Part of a small language model's weights: biases.
MLP neurons of a small language model. Each row is named by its layer, matrix (up: input weights) and neuron, and shows model dimensions 0-127. Each number is 128 + 24 x the weight over its row's rms, rounded and kept within 0 to 255.
A block is one neuron, or neurons of one layer that tend to fire together. Before each block is what it responds to, as a language model described it from the Wikipedia text at the highest values.

Responds to: The word piece right after a short opening fragment of a split word, especially after an-, as in ancestry, answer, anthropology, quantities.
L8.up32 [150 177 141 180 105 140 133 139 170 156 113 125 132  97 142 127 148 113 158 126 146 107  97 180  90 101  87 182 149 123 147 140 121 133 140 103 121 107 166 158 130  64 124 110 116 110 146 105 146 116 139 146 144 144  84 112 144 133 108  91  88 102 141 172 140 166  87 113 137 128 140 115  95 187 125 142 129 128 151 144 108 134  99 142 127 130 133 108 146 183 139 127 112 100 110 151 127 178 115 103 143 131 100  97 100 122 160 142 115 124 156  88 138 126 100 170 154 126 117 137 163 115 130  87 129 108  98 147]
L8.up91 [ 97 154 180 130  73 162 110 116 109  97 109 120  98 121 130  92 120  98  95 140 103  96 114 149  77 149  95 118 136 155 160 155  88 164 109 140 116 111 117 147  97 127 111 143 125 105  92 133 135 116 143 125 151 128  89 117 117 154 149  86 149 114 139  91 175 152 130 119 111 142  98 125 128 141 158 120 104 121 126 142 142  93 118 152 113 148  96 142 152 160 103 148 128 150  80 129 117 151 107 122 154 108 101  81  92 149 141 132 129 117  78 103 122 122  98 155  91 100 139 104 130 126 105 175 148 136 116  78]
L8.up264 [ 82 135 129 117  85 128 147 110 129 148 130 137 136 148 118 153 124  81 144 116 114 104 112 117 133 136 112 134 118 146 163  80 178  46 121 119 117 105 171 172 106  74 137  91 152 104 111 131 118 121 149 147 148 114 108 130 144 127 156 119 133 110 110 138 111 149 129  80 145 143 134 123 127 151 114 117  88 142  70  96 166 125 146 175 104 130 131 132 119 113 106  97 150 127 158 174 133 113 150 111  66 119 120 151 115 137 180 122 144 158 124 160 123 150  89 141  95 171 109 140 150 126 114 132 165 153 111 112]
L8.up308 [127 124 139 161 117 124 137 120 124 153  79 127 155 102 107 143 118 109 120 142 111  98 125 112 133 109 108 191 109 115 107  90 134 114 139 145 106 134 139 146 104 127 132 132 105 136 115 154 128 108  83  90 129 135 137 124 148 149 139  98 112 131 120 117 129 134 166 124 155 102 129 103 129 133 135 163 117 135 110  96 136 128 122 149  68 100 152  81 100 112 125 130  98 130 188 142 125 135 119 126 146 147 151 129  81 136 150 124 112 111 148 114 140 142 134  89 156 170 118  80 146 131 128 106 147 157 110 131]
L8.up763 [135 124 113 179 101 118 123  85 158 110  97 120 137 134 114  80 169  95 117  80 127 103 118 114  89 129 136 148  96 175 175 141 147 113 144 122 109 139 154 144 112 126 125 110 145 111 108 124 154  92 143 129 127  73 104 124 140 144 151 107 135 141 132 120 121  86 132 125 177 116  77  94 100 124 101 161 129 116 117 125 136 109 150 128 118  92 133 103 155 124 123 134 118 138 127 164  74 142  82 179 144  97  93 146 107 119 164 157 147 100 145 143 161 125 120 129 129 142 144 100 141 115  90 111 144 116 103 128]
L8.up1126 [153  89 137 154 145 120 135 167 149 132 101 115 111 118  87 150 125 109 131 127 117 120 123 109 133 153 147 131 166 126 130 171 154 140 138 103 145 137 103 133 101  94 121 151 152 174 111 131 140  93 129 139 180 106 122 138 120  92 165 127  91  89 115 117 136 146 161 132 114 115 115 156 137 141  86 136 106 138  99 156 112 106 182 171 106 168 142  89 151  89 124 118 121  80 139 120 178 114 105 119 151  97  87  95  89 143 118 121 139  72 102 133 124 121 105 143 114 136 122  95 130 116 110 145 177 140  90 173]
L8.up1303 [149 115 160 132 109 103  96 121 187 138 143 125 150 131 170 126 106 105 129 143 122 119 129  87  86 134 119 149 125 106 107 120 169 128 153 158 133 148 134 129  89 150 132  98 125 164 129 152 119 111 141 148 136 130 135 147 155 150 115  97 139 125 159 111  93 119 125 105 114 143 153 142  80 130 114 160  96 124 100  77 131 130 137 107 132 146 112 132 112 163 113 131 128 105 142 165 124  96 133 101 146 102  78 134 125 132 114 177 158 111 172 126 114 121 134 135 110 167 125 114 140 164  75 116  99 107  64 146]
L8.up1336 [115 127 120 147 136 118 125 127 157 148 109 139 132 166 117 100 122 149 145 129 141 130 160 123 103 143 166  93  86 121 168 122 183  88 110 118 158 161 175 158  97 151 124 171 107 155 131 137 124 102 100 195 140 111 169 158 113 138 139 141 151 132 177 110 136 138 104 109 140 109 130  77 133 101  88 165 132 109 130 156 106  55 154 139 125  82 116 128 114 147 151 135 144 125 117 111 149 122 116  99 123 153 156 170 129 139 145 124 132 102 157 138 136 175 154 120  96 132 137 103 130 119 134 127 137 135  96 146]

Responds to: Tokens inside census demographics and numeric tables, such as number pieces (92, 64), years, families, and with; also some Romanian diacritic letters (ș, ă).
L3.up140 [121 132 122 130 128 142 154 120 148 153 128 106  79 107 105 148 148 115  85 173 175 120 152 139 136 165 123 132 164 117 106 104 142 108  86  80 118 107 139 157  97 104 168 157 140 133 138 181  76  96 167 128 103 109 161 166 144 155 110 135 180  99 156 161 112 144 111 126 116 137 118 127 120 115 147 153 148 125  91 145 152 124 141 137 100 142 159 127  95 100  85  94  89 136 109 160 153 137 151 115 123 152 123 110  94 121 128 121 117 118 139 141  71 154 106 131  89 103 102  79 130 108 130 121 112 137 108 126]
L3.up309 [ 99 146 179 161 134 131 145 126 150 138 142 112 127 146 121 131 145 110 111 111 142 141 196 143 136 120 125  93 144 105 137 160 139 112 102 136 107 124 155 151 139 146 129 154 126 172 133 136  93 140 125 142 142 110 142 139 137 118 110 141 168 102 132 115 144 154 107 110 169 145 129 118 160 172 149 165 116 113 115 102 175 122 132 136  88 133 103 166 118 137  97 106  76 130 150 120 160 147 110 141 154 140 134  95 152  97 137 155 129  99 163 169 152 113 128 146 123 153 140 139 153 111 120 140 109 127 121 109]
L3.up452 [ 90 116 134 130 120 168 116 127 107  96 116 124 124 103 137 186 126  59 138 144 146 133 125 125 168 156 102 134 115 131 132 163 125 143 156 135 126 145  94 144 139  94 138 116 106 119 115 102 137 124 128 145 150 169 108 161 116 160 115 132  98 177 158 147  85 135 128 113 134 139 115 105 125 126 138 169 132 111 114 119 120 147 115 152 149 168 128 171 115 132 131  92  92 184 101 110 122 143 123 193 136 155 106 157 146 129 145 139 124 122 104 114  89 146 115 135 102 149 114  61 109 103  94 149 165 161 115  92]
L3.up1475 [ 86 143 165 150 129 110 129 134 107 152  92  86  83 119 133 171 135 124  78 136 167 119 136 129 104 111 154 205 152  89 141 170 143 144 113  99 149 124 139 119 115 164 149 122 110 130 134 143 103 100 143 115  94 169 130 134  97 120  88 124 171 185 144 143  85 150 135 132 116 119  80 144 109 127 147 119 133 142 124 141 115 156 117 126  97  93 114 103  92 131 119 105 111 101 132 109 173 173 138 139  98 164 142 148  99 136  91 156 149 109 145 132 157 151 110 112 112 159 112 108 104 180 117 114 152 156 176 148]

Responds to: First or inner pieces of multi-token words and names, often a capital letter opening a line or parenthesis, like C(ardiff), F(ederal), Mon-ac-o.
L21.up226 [116  93 106 128 123 104 129 105 164 143 131 144  79  84 154 104 161 130 109 132 154 173 102 120 139 133 133 105 115 158 170 127 138 137 132 143 154 165 120 166 123 116 112 124 109 178 162 151 130  84 120  83 131  91 121 173 114 160 135 122 160 133 134 145 108 147 113 108  78 115 117  76 134 119 165 142 152 138 114 124 147 118 104 122 107 152 117 100 185 120 145 128 167 131 144 156 132 121 162  97 142 121 153 146 134 103 117 120 136 127 160 113 158 115 130 166 157  92 132 124 115 102 139 126 130 164 112 113]
L21.up502 [121 150 116 154 145  82 163 102 129 100 100 123 135 131 130  80 142 119 155 185 158 158 138 103 110 141 106 145 139 132 124 134 117 102 127 161 129 133 141 124 159 129 102 102 109 135 115 170 155 125 117 150 121 160 114 153 145 161 176  60  86 134 157 134 135 154 157 115 119 105 118 143  94 135 154 142 148 128 110  87 112 109 128 142 141 129 172 137 168 126  77 171 120 170 127 115 108 107 125 142 152 166 138 164 136 113 105 152  76 118  98 152 132 124 119 130 125 122 116 102 124 117 158 108 120 180 126  88]

Responds to: Words that set up a role or status, such as "as" (came on as, stood as) and "became"/"become", plus "|" opening table rows and name or team-name endings.
L21.up994 [132 123  98 135 129  80 168  99  79 151 125 125 116 141 133 125 172 118  93 123 129 106 117 142 111 165 132 161 153 137 131  95 124 141 136 122  97 145 146 142 176 152 140 106  99 117 158 135 131  86 174 116 162 136 141 153 131  98 160 124 122 114 160  90 147 178 105 112  92 134 138 123 140 115 128 107 136 107 128  66 111 130  84 116 131 111 116 101 138 155 116 121  77 113 140 114 109 151 152 101 138 113 127 110 166 156 148 123 136 139 111 150  89 119 131 140 137 123 168 165 153 136  88 178 150  99 123  82]
L21.up1280 [105 108 146 131  83 174 158 154 129 166 146  92 118 124 127 145 155 142 121  65 145 106 124  89 135 142 115 127 184 156 106 128 141 152 116  74 130 105  84 134 154 132 138 104 168 145 144 119 136 113 101 105  86 178 137 153 173 116 106 127 105 134 140 114 209 131 127 106 100 105 142 135 158  87 129 147 112 106 139 111 129 150 114  95 134 102 128 110 141 183 113 151 133 156 141 141 148 156 124 130 161 136 145  89 173 110 165 120 121 167 117  93 109 132 139 145 105  99 157 109  99 148 142 163 114 137  91  82]

Responds to: Copular and role-linking words such as became, was, as, been and to, placed before a role, title or state, mostly in biographies: "to become principal cellist", "step down as host", "promoted to the rank".
L8.up62 [100 126 115  99 108 142  75 114  96 150  66 149 117 115 159  81 120  86 150  94 163  84  97  83 147 127 110 125 148 125  81 138 152 163 109 139 120  96 125 103 100 145 104 132 134  96 102  90 127 168 111 113  59 143 157  87 151 128 114 126  95 139  94 126  65  53 120 103 120 123 131 123 133  98  87 157 154 144 149 142 115 150 162 119 152 139 139 133 115 110 123 110 107 146 110  94  98 112 129 107 116 136 152 119 155 138 144 112 119  99  83 147 132 129  91 124 110 121 109 116 114 119 111 145 108 142 157 123]
L8.up465 [135 107 126 155  98 141 133 185 122 124 116  97 133 109 135 121 162 131 132 112 114 123  58 133 188 129  99 141 171 122 118 116  95 117  88 113 131 127 159 117 140 153 132 134 115 127 157 180 114 112 111  99 118 117 130 180  95 103 131 142 137 163 137  93 113 126 121 140  97 106 146 148 120 130 114 164  90 128 118 110 160 106 119 111 150 123 129 125 113 115  85 132 142 127 119 149 146 109 153 132  91 166  93 119 143 144 146 119 142 135 113 114 125 137 129 132 100 103  83 160 117 134 116 129 103 170 105 110]
L8.up555 [109 128 108 177 126  90 134 160 132 144  98 148 122 172 103 116 147 119 154 111 106 167 121 186 183 202 149 141 202 138 150 124 133 142 105 133 145 144 133 103 159 139 118 133 149 145 116 118 116 130  96 146  84 139 120 128  94  76 171 112 140  83 117 137 116 116 115 155 101 135 139 147 133  91 128 100 124  93 185 120 108 153 128 103 127 134 126  63 164 165 118 135 148 132 152  98 145 128 124 130  97 152 156 115  91 173 122  99 136 142 123  93 116 165 106 123 152 134 131 141 122  88 131 125 123 127 139 139]
L8.up658 [138 102 106 105 112 112  97 134 143 117  81 128 140 142 106 112 111 118 128 116 111 150 182 162 140 150 116 149 155 161 141 114  97 143  63 162 148 145 135 156 144  99 129  96 117 132 108 176 113 133 142 138  91  78 126 182 105  93 140 157 138 136 120 112 149 130  91 173 118 133 119 102  96 102 101 129 156 124 192  96 120 121 120 122 146 118 178 181 123 137 148 127 159 136 184 138 123 127 141 158 106 120 162 153 103 132 127 101 149 130 123 135 107 138 128 123 137 174 137 149  86 132 173 123 118 166 145 123]
L8.up1076 [114  98 129  97 141  94 160 127 100 103 123 129 143 104 115 136 141 131 127 150 147 144 128 133  97 108 152 163 163 197 129 103  98 171 160 169 112 143 107 151 141 106 152 115 135 104 113 107 113 113 141 118 107 130 136 158 137  91 155 139 119 101 168 100 167 122 126 130  89  89 137 103 120 127 101 121 130 186 146 124 154 145 148 107 179 132 154 113 123 157  80 137 182 116 102 105 112 133 126 133 171 143  98 115 119 142 100 148  80 148 115 126 172  83 162 121  92 107 146  94 118 129 138 147 160 126 152  98]
L8.up1146 [ 99 120 120 167 131 107  82 130 141 105 154 145 140 131 122 105 162 144 134  84 127 118  99 151 132 139 123 107 110 183 139 158 124 168 124 113  98  95 131 118 127 100 160 106 120 105 128 113  61 108 150 138 128 116 150 107 104  85 134 108 128 126 147 100 136 153 107  94 167 119 172 112 139  92 110 131 192 145 133  88  97 143 153 151 154  99 149 107 139  96 149 139 177 117 145  78 109 177 124 110 130 130 113 122 124 134 138 136 155 109 141 101 135 123 115 149 110  97 123  92  90 156 104 127 104 116 117 131]
L8.up1402 [188 111 134 105  94 122 114 130 135 142 106 119 122 121 102 139 153 145 107 115 145 118 104 137 190 108  97 120 146 150 130 154  93 118 148 112 136 104 119 179 144 114 137 111 118  86 102 104 134 137 108 118  82 112 184 112 136  73 125 128  99  89 117 114 153 106 100 130 130  87 134 146 123 116 123 177 174 130 192 122 109 128 106 134 129 170 141 126 133  83 135 132 103 156 108 123 117 125 113 119 123 161 165 122 114  81  90 114 106 149 111 147 155 101 120 101 112 129 121 134 126 124 110 114 146 138 116 101]
L8.up1487 [140  82 110 142 114 123 100 178 125 126 131  85 136 113 116 120 151 128 165 124 111 151  89 184 158 117  97 124 138 128 121 149 118 144  96 117 125 140 131  88 131 131 167 127 118 129  95 142  57 152 124 118  88 121 112 148 114 100 122 136 105 133 108 144 137 176 115 112 164 122 142 132 141  63 113 117 150 149 164  73  86 169 127 119  78 152 112 127 117 123 140 116 127 142 109  95 115 150 152 106 118 130 138 122 127  95 163 137 125 126 125 129 117 144 104  95 169 139 146 115  76 115 124 171 150 144 136  99]

Responds to: Fires on "be", "been", "being" after modals, "to", or "has/have", e.g. can be seen, will be okay, have been; also a few verb-like word starts ("pre", "cre", "Candidate").
L3.up919 [139 162 149 156  74 131 103  99 163 118 102 158 131 110  94 141 127 175 134  98 160 115 129 132 158 122 123 105 126 116  96 174 142 145 135 130 118 139 196 132 120  99 118 149 140 127 118 138 145 125 146 136 118 150  87  92 101 123 159 115  96 133 125 135 146 124 115 118 152 155  90 114 131 142  74 112 155 125 123 110  92 116 119 124 141 125 148 164 134  95 147 118 181 155 162 191  89 108 118 155 144 104 153 143  79 164 101 127  92 135 126 128 155 127 131 138 100  88 144 122 119 133 143 145 113 114 112  65]
L3.up971 [117 150 118  74 143  96 105 138  88 121 140 122 115 120 133 157 144  97  70 115 137  88 124 144 153  70  53 123 138 128 117 124 132 153 125 138 137 154 131 149 135  91 148 141 147 147 148 110 157 106 154 123 104 121 156 102 116 113 145 153 118 151 155  92 126 116 142  87 143 126 144 154  79 114 146  89 171 122 148 137 145 112  97 165 148 136  94 128 153 127 150 153 118 151 154  87 111 142  75 124 107 114 134 159 113 107 101 144 125 149  73 149 141 129 124 118 105 107 103 110  99 100  98 164 155  98 123 153]
L3.up986 [149 124  93 149 138 143 112 147 168 118 112 128  86 123 137 154 145 121 159  75 127 132  80 121 173 139  92 141 156 155 100 166 146 130 144 100 140 101 138 191 115 103 133  81 137  73 150 113 117 106 131 110 168 144 151  92 141 125 159 119 120 142 139 121 137  90 107 133  95 153 130  94 103 156 103 144 128 145 163  94  92 141 122 147 130 118 140  75 109 109 118 115 139 123 117  93 133 107 124 139  95 187 109 134  78 118 106 138 151 159 108 155 144 155 135 144  91 158 111 130  94 134 161 165 107 158 131 110]
L3.up1035 [127 147 114  88 177 105 110 193  96 156 107 115 154  90 124 137 163 120 159 109 129 120 144 139 119 133 119 123 122 152 139 119  79 142 186 116 170 153 189 154 107 143 100 147 118 116  36 141 156 124 151  86 124 152 132  72 149 106 129 129 106 158  99 116 186 115 149 130 115 110 124 138 100 129 119 101 175 129 113 140  77 139 140 110 108 109 172  78 102 115 150 166 113 117 121 116 115 130  82 100 112 152 169 131 122 140 117 123 120 146 110 120 100 137 101 125 117 125 154 125 141 106 138 121 125 116 133 149]

Responds to: The pipe marking a column boundary in Wikipedia wiki-tables, mostly in header rows after the first cell, such as Pos |, Party |, Year |.
L3.up733 [ 81 124  67  97 115 150 146 121 160  77 144 141  99 108 131 137 121 145 128  94 113 162 144 123 140 150 118 161 123 103 159 143  91 118  84 146 137 141 101 140 140 108 118 154 132 119 145 104 146 121 150 155  82 139 132 146 183 115 133 146 137 115 120 142 126 178 151 156  97 144 107 122  94  71 135 138 118 130 130  83 157 123 156 157 105 149 118 116 100 118  93 132 115 143 131 167  86 150 155 105 140 173 141 116 130 134 167 139 113 126 108 117 100 106  74 141 110 151 150  94 129 125 130 141  76 132 142 141]
L3.up1300 [118 158 125 130 121 162 120 151 172 115 131 147 132  92 132 122  83 155 130 112 123 105  64 116 116 130 145 134 120 127 172 160 122 134 121 106 125 119 126 107 141 129 121 121 144 125 137 109 129 131 121  74 134  86 114 145 137  80 123 113 150 129 108 120 138 142 154 137 120  73 123 116 162 141 107 145 138 157 120 128 125 145 166 115 115 155 127  69 147 133 168 134 120 139 117 113 177 131 131 103 135 113 121 121 129 124 129 119 137 125  75  80 176 127 122 151 180 115 118 101 144 144 131 129 146 128 161  86]
L3.up1319 [119 175 126 118 113  85 119 145 145 133  78 184 143 113 129 119 105 148 115 110  95 125 118 114 154 101 110 149 128 130 108  58 132 170 106 112 124 167 154 160 115 129 117 101 128  96 143 129 131 126 108  96 148  98 116 130 105 123 134 125 132 126 113 124 132  94 167  89 108 141 187 121 145 135 135 146 129 161 127 159 132 133 112 137 102 130 122 100 145 125 168 133 139 104 132 111 145 150  94 157 114  88 143 120 153 155 148 147 132 138  64 110 169 162 110 109 170 118  91 154 117 131 107 151 124 114 103  87]
L3.up1420 [116 124 114 138 136 165 129 164 149  78 134 144 119 130 150  95 115 137 155 123 118 144 125 119 147 139  77 133 154 114 139 151  98  84 115 133 132 128 135 158 163 137 124 111 132 101 130 143 132 107 139 152  70 141  96 142 189 121 128 125 138 143 112 157 147 147 131 140  97 105  85  66 151 155 156 147 124 141 137  85 147 139 147 146 126 139 151 142 110 156 111  94 127 139 139 129 153 145 161 164 157 153 108 153 137 130 126 173 119  93 106  93 140 117  99 170 142 132 137 102 106 127 116 160 112 127 132 165]

Responds to: Mid-word pieces right after a word's first letter or syllable, such as E+lement, L+ook, E+qu; also pipes after table header cells like Pld, Site, Region.
L8.up49 [152 144 110 132 112 121 129 124 159 144 145 190 127  82 167 121 124 154 130 145  92 114 125 100 157  94 141 131 141 125 175 134 130  81 121 114 133 140  69 128 145 132 100  90 102 108 157 123 142 141 137  78 140 102 143 124  88  91 131 147 123 176 107 141 136 179 128 136 138  88 116  87 130 131 130 125 139 156 142 136 119 158 102 166 133 173 145  89 134 129 121 145 144  96 151 136 145 126 129 129 161 122 135 106 122 121 125 134 124  73  98  95 141 101 120 147 118 105 153 137 154 125 129 112 115 111 123  91]
L8.up229 [120 155 135 133 122 159 129  95 103 117 145 158 133 142 124 123 124 122 115  98 143 148 148 132 192 156 154  98 179 150 109 153 163 139 146 105 127  77 136 140 117 132 164 118 127 139 107 115 134 131 120 111 118 137 166 139 124 210 159 127 158  98  71 155 110 132 142 189 153 102 133 142 137 145 123 134 114 141 145 126 141 164  94 130 154 137 131 149 160 129 156 131 132 135 137 133 110 137 174 129 116 102 113 144 124 114 137 139  96 158  95 142  83 132 123 114 137 101 128  89 130 145 108 133 160 190 115 123]
L8.up265 [ 75  92 143 121  93 122 132 121 132 144 121 169 142 105 150 136  80 112 114 120 118  99 164 142 186 104 132 104 170 101 127 151 126 110 103 107 116 121 157 192 144 134 109 190 162 100 130 111 145 134 103  90 117 155 136  70  96 125 143  84 101 140 129 114  89 144 115 122 118  99 122 127 136 126 144 138 145 131 168  83 131 131 104 156  99 112 133 147 114 132 121 101 148  90 114  97 120 138 157  92  71 134  53 152 160  95 133 119 110 127 135 123 136 111 142  87 121 118 138 113 120 123  97 107 101 116 147 137]
L8.up323 [132 106 125 127  64 115 147 131 115 136 155 102 116 130 131 155  96 101 129 120 101 157 140 145 124  97 106 124 102 104 163 114 157 107  98 107 124 128 166 126 137 124 106 110 149 127 153 156 151 142 123  95 110 102 153 129 147 124 150 123 102 138 119 131 102  87 111 153  70 125 127 118  93 137  92 152 168 119 118 106 132 184 101 108 116 118 146 150  94 115 172 120 170 106 175 115 123 113 150  80 122 117 107 152 143  93 154 111 156 145 137 102 160 132 132 161 189 148 154 108 155 149 164 128 137 141 123 128]
L8.up691 [152 142 143 122 115 132 117  96 155 144 118 125 160 152 122 132 139 118 101 117 146 127 162 110  96 185 132  79 137 113 128  87 139 100 138  96  92  99 126 123 138 118 122 122 136 130 105 129 122 155 129 135 115 121 126 165 116 132 126 107 137 128 119 105  92 115 144 120 124 119 116 106 136  91 116 140 157 146 137 148 158 108 123 117 183 160 167 135 121 163  73 132 115 136 149 112 183 144 132 120 103 130 110 161 134 155 137 119 119  90 111 136  92 103 105 161 101 101 135 113 124 127 154 141 108 130 136 140]
L8.up1123 [118 131 119 104 110 131 123 112 115 138 113 141 151  86 147  99 107 126 170  97 128 139 130 154 160 130 129 158 143 115 113 127 159  73 134 147 104 106 133 103 121 101 100 156 119 157  88 164 109 121 133 135 159  96  83 135  67 132 192 109 127 132 139  94 130 147 120 146 103 161  71 103 118  98 127  78  84 134 125 116 173 125 113 129 176 126 149 106 135 161 119 116 154  92 162  93 133 100 160 115 125 119 119 119  88  97 124 140 117 101 158 125 159 128 132 109 146 129  81 117 120 163 152 107 145 138 100 187]
L8.up1409 [125 138 127 173 146 173 149 179 100 101 139 172 165 159 135 126 112 124 134 106 145 148 124 151 110 133 141 135 131 131 126 109 123 129 111  67 128  78 129 151 127 106 144 114 145  95 160 107 128 149  70 140 151 142 142 156 132 134 155 124 165 143 126 127 109  95 149 146 166 114 143 144 128  80 127 151 102 157 133 106  53 144 144 158  83 103 141  93 101 101 137 126 100  92 133  95 140  93 130 147 120 111 144 124 107 103 121 100 167 101 112 111 139 164 135 115 129 115 135 100 131 122 138 125 127 197 141 101]
L8.up1586 [141 138 122 133 126 119 103 119 137 156  92 139  86 149  95 115  59  85 156 147 111 105 112 126 109 177  99 121 104  92 129 127 144 121 109 145  86 145 164 134  89 105 133  95 138 152 105 130 125 140 155  78 146 143 119 160 116 143 152 111 105 142 109 137 116 170 107 164  85  98  70 148 127  93 119 117 101 128 109 136 132 118 158 133 135 125 159 110 113 119 114 176 134 137 168 123  85 144 109 100 142 137 101 132 124 127 111 171 128  99 107  77 110 137 115 137 157 115 106 106 163 143 133 122  97 156 100 103]

Responds to: Mostly the first piece of a word split into parts, like gr in great-grandson and grammar, or fl, br, Bl; also pipes in wiki table header rows, like No. | Title.
L21.up1084 [134 139 148 164 111 121 140 164 111 150 144 168  95 147 123 128 112 103 136 141  67 147 103 106 154 145 116 132 147 120 127 114 154 118 115 150 135 128 116 105 135 106 120 141 131 110 165 187 126 133 129 110 167 117 127 146 133 112 159 103 100 103 196 120 147 146  90  92 119 116 133 119  68 107 104 122 115 117 171 152 133 143 137 116 124 169 133 119 134 115 184  97 150 161 136 108 128 105 153 188  94 148 124 113 129 118 169 132 119 154 113 111  92 177 154 144 103  87 150 110 162 158  87  95  84  81 137 133]
L21.up1476 [136  95 136 174 158 151  90 135 154 142 137 188 143 115 165 147  99 124  75 135 110 104 106 109 123 145 145 111  58  81  85 179  79 185 103 149 127 121 135 123 151 147 152  99 105 131 155 134 165 165 139 103 201 147 124 125 153 102 124 150  90 137 142 131 101 150 137 156 108 160 104 126 155 154  85 189 107 136  92 100 129 126 129 140 123 163 144 132 125 135 122  87 148 138  85  98 125 125 130 105 112 131 107 164 136 106 114 154 138 142 145 146 110 102 124  97 121 137 156 143 143  86 138 128 123 121 133 153]